config.toml
norm = "rmsnorm"
rope_fraction = 1.0
batch_tokens = 131072
dataset = "wikipedia_en"
MLP neurons of a small language model. Each row is named by its layer, matrix (gate and up: input weights; down: output weights) and neuron, and shows model dimensions 432-527. Each number is 128 + 32 x the weight over its row's rms, rounded and kept within 0 to 255. Numbers have three digits each. A neuron's up and down rows have the sign that makes its largest values positive.
A block is one neuron, or neurons of one layer that tend to fire together. After each block is what it responds to, as a language model described it from the Wikipedia text at the highest values.

L3.gate968:160135135106065153114084068131155115142121126171184121158158134101091107050143148120086093137108071170153136178107146133140118152172113136117135141170141157148124200116088123102179153180121066152119140158120165115115146106133092132141125116122096137153113094172111079134140107093109107178
L3.up968:090122101116038143123160093085131124082120122152149104142145126160122174152121126107130095108154109142167132114057175098131107135143132160116110127120128132131141192077096152116150161185091103137083115124119105127169163105137111148073101139077104113134145149137133112135132062082155107135
L3.down968:089106080151199190176101135092105088177077118110226033134160102142110129139121129104164136130103096163135073159111154118184178113084126108178118092141101159136082112131093115118111119111125110105112084127138129171100093104129187143164141187141098136116068041146135149192123155179136095094
Definitional copula after subject. Fires on the first word after an article's subject name, mostly "is" in "X is a/the…", plus "born" in "(born 1984)", and table pipes.

L2.gate132:082174168147107163179146085110102169126142089116152110163119147163065127150147091053125214130162139141131122137133159158162174135124076114071135051144112182098083169127137160148110119089114112131169145140144071143118136097116120159163157160163100156131103101105177124183148150123138173101
L2.up132:106129160168165178167161115082136139132165087153123101110151119158083104110136125032113178104167144118196127138132095118115134163164156089080109081099145148114081142114167156146125092108101118184129125206079042156092099088087113123201158137133112122137125100137161140167136141104147169117
L2.down132:160128141109176159214141129140159114190204094150114123096097148179125104145156096104121161077139195169170153183125153157150116121118123106160131097080088163158129161138135112153114142097127117141148134153097081157148106080163129162189085189145093108156120060146119121094147131076190131137
L2.gate281:084154111093124140141131179114108134125109118140148082106134104130184105172099150157132096135189098133145098141106162114076158156107104183102122095143166107104138128107118109159073152100124109140067144163174154111082131118101074111129136104095130164129104175142070113159180073128136145085
L2.up281:078193111118121102148132112131200128089178157111087164113131092106136146132110138111142108125082148085129135077035145126160144116127071140147147065099128160164063147124087103095145108126078172099129100157164119167140174120159112101126167160101118137119084122136164175160076138119214140115
L2.down281:086134124111138153133160093167101134124126020110143153116094100124140159141107141058122105138088140223199124120152131186096129159182135039092212104111119154129162109118145135076128127143095093076108153151089112132109151151152129159138154120108110173078123143129160103161133084123147117131
L2.gate504:147159126100104147136133094114128098133104126104139102108143165126084125163135122175132102154135109170141086106119158103123220143122142095161134195115073156080117117186156154180107156184147140153103141158149166109133196090101135153106127129125110108167093169113108171072143117146149086133
L2.up504:130121115161177110082153137157096111184131083165153118150112136099074117168086155118135127092078095119168109126171187144122118117132124101094118115138086150169131119138153111166071167097114181122057107168174097147133139106097180149102132120118153091151174076109088153112085154131140166101
L2.down504:162120087147084145150070168146090165065176142149056160106122177128154120058136113141096188116141128161139078110122099188168144149115073154109148116096177124132137170073072096109188102132145118146120203110075094152127099143128104050070123074106074120119113085077153124103111059116085175078
L2.gate1076:127178103119111149110125145213141168129113106155148118084141113099156116123168114110153095107077150143104130082126117114120142132137080188109157139116139090078118094140084083169072093102097159093063077109119164166112106137113169138162091143190140168169134115164156142155154161124132143111
L2.up1076:110117157138153124146172127146150188175086153128171141088093112155083164129123120109114165054176121115095135062117108089173158168101090148081129116143089140137115150151112121131154115026090118131188083126090093143095136097143073082220149165095128065119183094152163109117113148175141154225
L2.down1076:133149086199109132116186145117143119091112095104111097150116082175122117100196135138166087122135112166132166108104123072128147170130124063078163078124171128170134146131141162150135109143140041109100157125113089165116104100038181137088136100130142121109138059151194152148168101065139159109
Copula "be" forms. Forms of be (is, was, were, been, are) right after a subject, often in reported clauses in plot summaries, e.g. learns he is, when she was.

L3.gate522:153102132082101137130153133064087149120079097132153123169136136108144128173086071140122064149119129068091136095108174121157124080159195055132162126206073162118165233141217104127141145123133179176134130125088162103189144136148077111097123121105123127113125090048094183180135127174116136110
L3.up522:140176189105144125116163082103129126111104137120134100093115079138119112125140096120140141091102125201087129071149168087139131141181132049158106094100137138150146161139100148146183139159171122087072159131105115125140144123201090089126133147155170153138136097116087098142102137151107143152
L3.down522:117173187074104152124121082163124133092183122141126171073145144131075110046124139124127136050143112124209156166153136087104128106165130100143121154169082102168062166160173116038127184222112186094146106152155145165075110123081164138127135140138032087168128130080186109136098093159097149180
Verb before its object. Verb forms, mostly -ing participles after a comma or infinitives after "to", that take an upcoming object, e.g. scoring, capturing, to find.

L4.gate765:117076152145120144117122138122192113076181137154196158126149099191109138107167062128134101114144174123137120119148145170114138157147147184139115173071135139113052092153137150186113134116147100125120160152132105094153109112146134131187096096140136147084152067105145112108076111064088114126
L4.up765:103133100152124142146128103098234089161134114109137152093140158125125129126120151157105196117132183164125152118090099167138108084145156175121129138123141116109104184127124160145100156123099152150149103136159136117078126178098148060139124139137065168135116120190163089118186151178107155132
L4.down765:131173098210100051198109145142138117177096192200142111126072099140085152122200128149173144111104114120111190143182111177124125158135108090110115146141113128131150042122098114097144135117162081121163166152126096116161142094139085108117128151113152136167129083162121123079119114161106115105
L4.gate888:153129195123113118108149180155091100122174108107165077201146098152139166111125104130123118123108150101152156086109153044112128164057136109095096116120165124130114107070135096090133210134123150160112075179139102147091088077172127109140148129130148177101112144095083104135184112124117151128
L4.up888:124057122121139104104077083106158127117121076101161187167158121118175099077111054171174102097150133155125091211087153064139131149098113209108127148111129129109105124149143103156135224118097178149068122078133108133149097104126191076121088122134138190082137118143124154092098153125156111158
L4.down888:173129116184124128181155187143092111201123105096131163094136087092124139100153111117112141123130100133174100181117169062102160168126057087121182148130133116107143116159152160098135128168127102129188197134080151120155120180129125163115123118160137159110138079137155153187183082079160191124
L4.gate1110:145093117122124137124134133097120117110110120156103145105166120104064137101106115158182127106151144070120143201193178160033128193085082190120141185066101143082199150187175162156117129102155139146137075121187102117114125127166144147123097099121080101190126131105158164072125134165110155102
L4.up1110:084129101155122181163109123129122153100109122179127072124168110187104160146124082136101099146107090132098119159187134121113122154148099106089116154061156136109147154146102161132123158142147150194113068107137101115145064096098154112063121159094142149127145116167130134152064143162141123119
L4.down1110:153124170095115113122130061137166119133080127161111158146115119103117143186155133099160154126158157122138129142146108068087151136139129156102162176174096103132141178155115109101104143104170112161130128124187110126122085156106130168074186111166117107094136096109158147121183108129151154135
L4.gate1457:167142079152161127140157143166139175103140124137181168146122122090165128096099119188127127109117135142173174162157136119169124147136092081152119110107172184154167145157109133130098173100079151151153197093155140069109163157119123128095136163141175144106085122185146212136097121107139178204
L4.up1457:163096070107082140137117151125113163093114130092117101101108023191145139164143171180193047142140071120128105120044168140096205150125105120109121146143114106161098141132113134085141106130139178105048093083092174111093092111175136115104154141125147140153109124088078167178168089153123149185
L4.down1457:114143137133074103120098077122153086135105156132115079148194072148169075116100132100166115212149162108088101120084144100077081115119132105152131095160033146199152138124091081173130073180170144147175108089111100120103090101110094149151106203111111094162150133126122108139169127213166156091
Copular predicate after subject. Verbs right after an article's subject, chiefly born in biographies (Sirén was born in), plus is, was, became, also, not.

L4.gate204:154139129149120095088178079105119169074101125169094107168129119099148148059125132086097168099107118189168083112104128137151140129102192089118159166156143147093159073137145143086159078146165144078138098134147128176106147161096203141155137139103092049129087155158128127090154055151028143160
L4.up204:124123090101096095125157134087092179081117130093117162073095125038115042143124103118156139138157135130144118081124180106184185052076155181142116130157112105113167138123125170113181146094076109083137120169090126177152110142068086143154111082103131156078116140202130146168114134100106098146
L4.down204:149094138134129155147184140121124097123148154129149113130072184124141101114136165112159179113133082130112091073149101142127153094094203100085143212109141131086151169111138129146165128111116150138156128099167113150216132128132159118137120114172135079093139097170096113104197053128130140120
L4.gate247:079130105127110080125125116174107109144118104072188171139134159156085130136163109106139102174077186147073119126102109122112118116110131108098144141153103133113137190081138151108130075151114149107205142100073147132165148131083122080146123157181096171136146174100116082137130084111090097135
L4.up247:173106131083094122116159095095139131127059104090131114075038119101085103179124148086108134177138101111107066040143131133135096194167155090110114123110067128151159155165105124126188091182143107037160164184126114183160038108110126139141156141121141078150122143085200101155158080123070147143
L4.down247:105141114042065057141106109125080107089130210130129099163127151149104166103206076139171110093179113146173078135101121106133156104127139088146128171139072132164149139101125132073169161127108081153189166133132195113092161112095098186115165124107093112139066085112193160103156121145114118087
L4.gate1226:150155151121104108093168088068146182177133132167082108122109163149123113143180104075136162084142127109124176122133140176161098090135136098141152162151054101116137180137129163090172122125113176121184162104170145171127180129081116144163138090125072121138130156108176116183114119109148164106
L4.up1226:131176109132132126105173081106132106148149164120140075148091101123119168140135110121175161166086119080088109110125109091145122126135149167090141170099101145073096074136220156166170157173108122086137169096157046186127126156089154121139144109082095170072119198127120105072094074134114156137
L4.down1226:101150125239167046107138056109149187124132139072157149152128157158145140112114112201115162165207132122187090106146115082103135117144137179130159155127151114188156116096131168119128171099213073113141139174083074108132150174082169153159153162134122154086131159055136178160137100183078164144
L4.gate1386:107145153069119130129097084141129140101080172105174113144147059077146097157171077070158151133128155056089177127105140098170156132150155104184139098100120104087118157110151123061206111123105186083130158099047143139122151160070114128146104094148175152101113126097115086162114115154145158184
L4.up1386:079146080098130136128132061097193113137175126113171143172169153091099166127186126113126151117136119072144163117096138108155169069148186107101089046109114131157086089052096101116169065188057125082108136170148112213061102102115183117110133096161106098099108152136133117168159082159136110151
L4.down1386:136138122116149107131176160106159147120062088179120133100030129133133155147157147166117076171112180077095141126082053141156058070084163091050170150092156078171133146089091066169127154108178148122118117110158198174153076118047124114149102105082151128108137110139137136181144156104137134107
Verb awaiting its object. Fires on the last piece of a verb, often an -ing form or verb after "to", just before its object: securing, provide, deliver.

L2.gate136:109126106115136138115138129099094168086077130156187131157169193134165116184177094107090115093103110145134128117060130122128104148122137168077110140131147112130143161108133222158156116104110163089128154089123170148168112134150175172142109071116071161138146111153113139140145157054079184150
L2.up136:185140126174104138112122154115151107159134165170130159100105137102130160149118123124142131180151103124086144114119083207147115113064080072143092140212144125111074182092140096161076117175193204139097081125191139096187113130140057125076086146114094115057123092183130192124126165120112139071
L2.down136:095141123134085083147138099118119105183099099172152098200164171117095112076135094082150099110118147191125164131114124086172095104107133139156166185125105148184138147125172156144112073137156129131094128142133151135170122134065141163094166167102147132157105113083180151139099097175106139183
L2.gate468:173165131143168109164163138107104090099139058149098146152121129162091138146157201174117161201155144129141137116134139140137107108095130168133147137141155160157116128168142158195092134149182156169167137140097125124103098176105167159171159130116078160112128149177126140133086072128146107059
L2.up468:109144148087116112139131167084133159191092134118126118113136156155113190153131154131147153092161120169159117093115121112087120188109116131140119136134122132141114169097128120158143127097148166144100154161074184151156040165159135146164153098166093158168155129129175147138086125078134098137
L2.down468:135158120164137090118136105107175156162107172179155162119154133144123123143136107153079140080134134152164095126143121078101165153157118138102092188109138120127140123087119094136164108101098117119085147161133114073169063119136101153146132097137112168177135086084141190173141118185099136146
L2.gate906:163096088111139165154107159172127150132087144091113149102129118159113125136137149107140111156187159095087100135086082135135130153091097081074109141093146149065142138136169144164123146163161160090148132147107154117075152181077131168130077160105104097103118109164144141140124129105099135102
L2.up906:114143067106140100151107151156113106109132119135113068164158112165164105092138097061206171153170138174141167090077160190146127168157098116089081125117119133105180033132139140121128102148157160126140101090106121082145123147108112100155065097148095103119154120135079087109147149125170146107
L2.down906:112182101185057105134143134185114190168131152090152119141130135106095068113159127151135130078186134227069125113138140076124087103110181133117103164136133174211188165158165151147117095140156157140173153161153117182140090139114107097126101150108122201130126070157117146135086076150128102158
L2.gate948:133120130113161105121123089073091116115177083126140133072115119171088089166139151099114102084147126110130165153099100170122143139110128135118093165106128113158171089138115128109104140153137155189165157169102132166080142117227135123133134120112173176131112135136188125181125117079061135110
L2.up948:109161135118174161121141116111113133142058160136111117160086113138104108123099130177140123106155184233127187102121151067033158114104146111168089125135082180133174139136120109127114149122079183112115212128152093124141148109086112118099089126143143163152194052145149154171153137104074145048
L2.down948:102091108165154108120138027135112128141118130200139151172109160143117126064159114207139164091101138159137148138113156098136188153170131139143108133142110058081165086127163168110174160165107193115118161184170095095136162188108131149090137117141107163096124136144135116121148121133122100121
Transitive verbs before objects. Verbs or verb-final pieces that take a following object or by-agent, like received, produced, manufactured, won, garnered, in biographical and descriptive prose.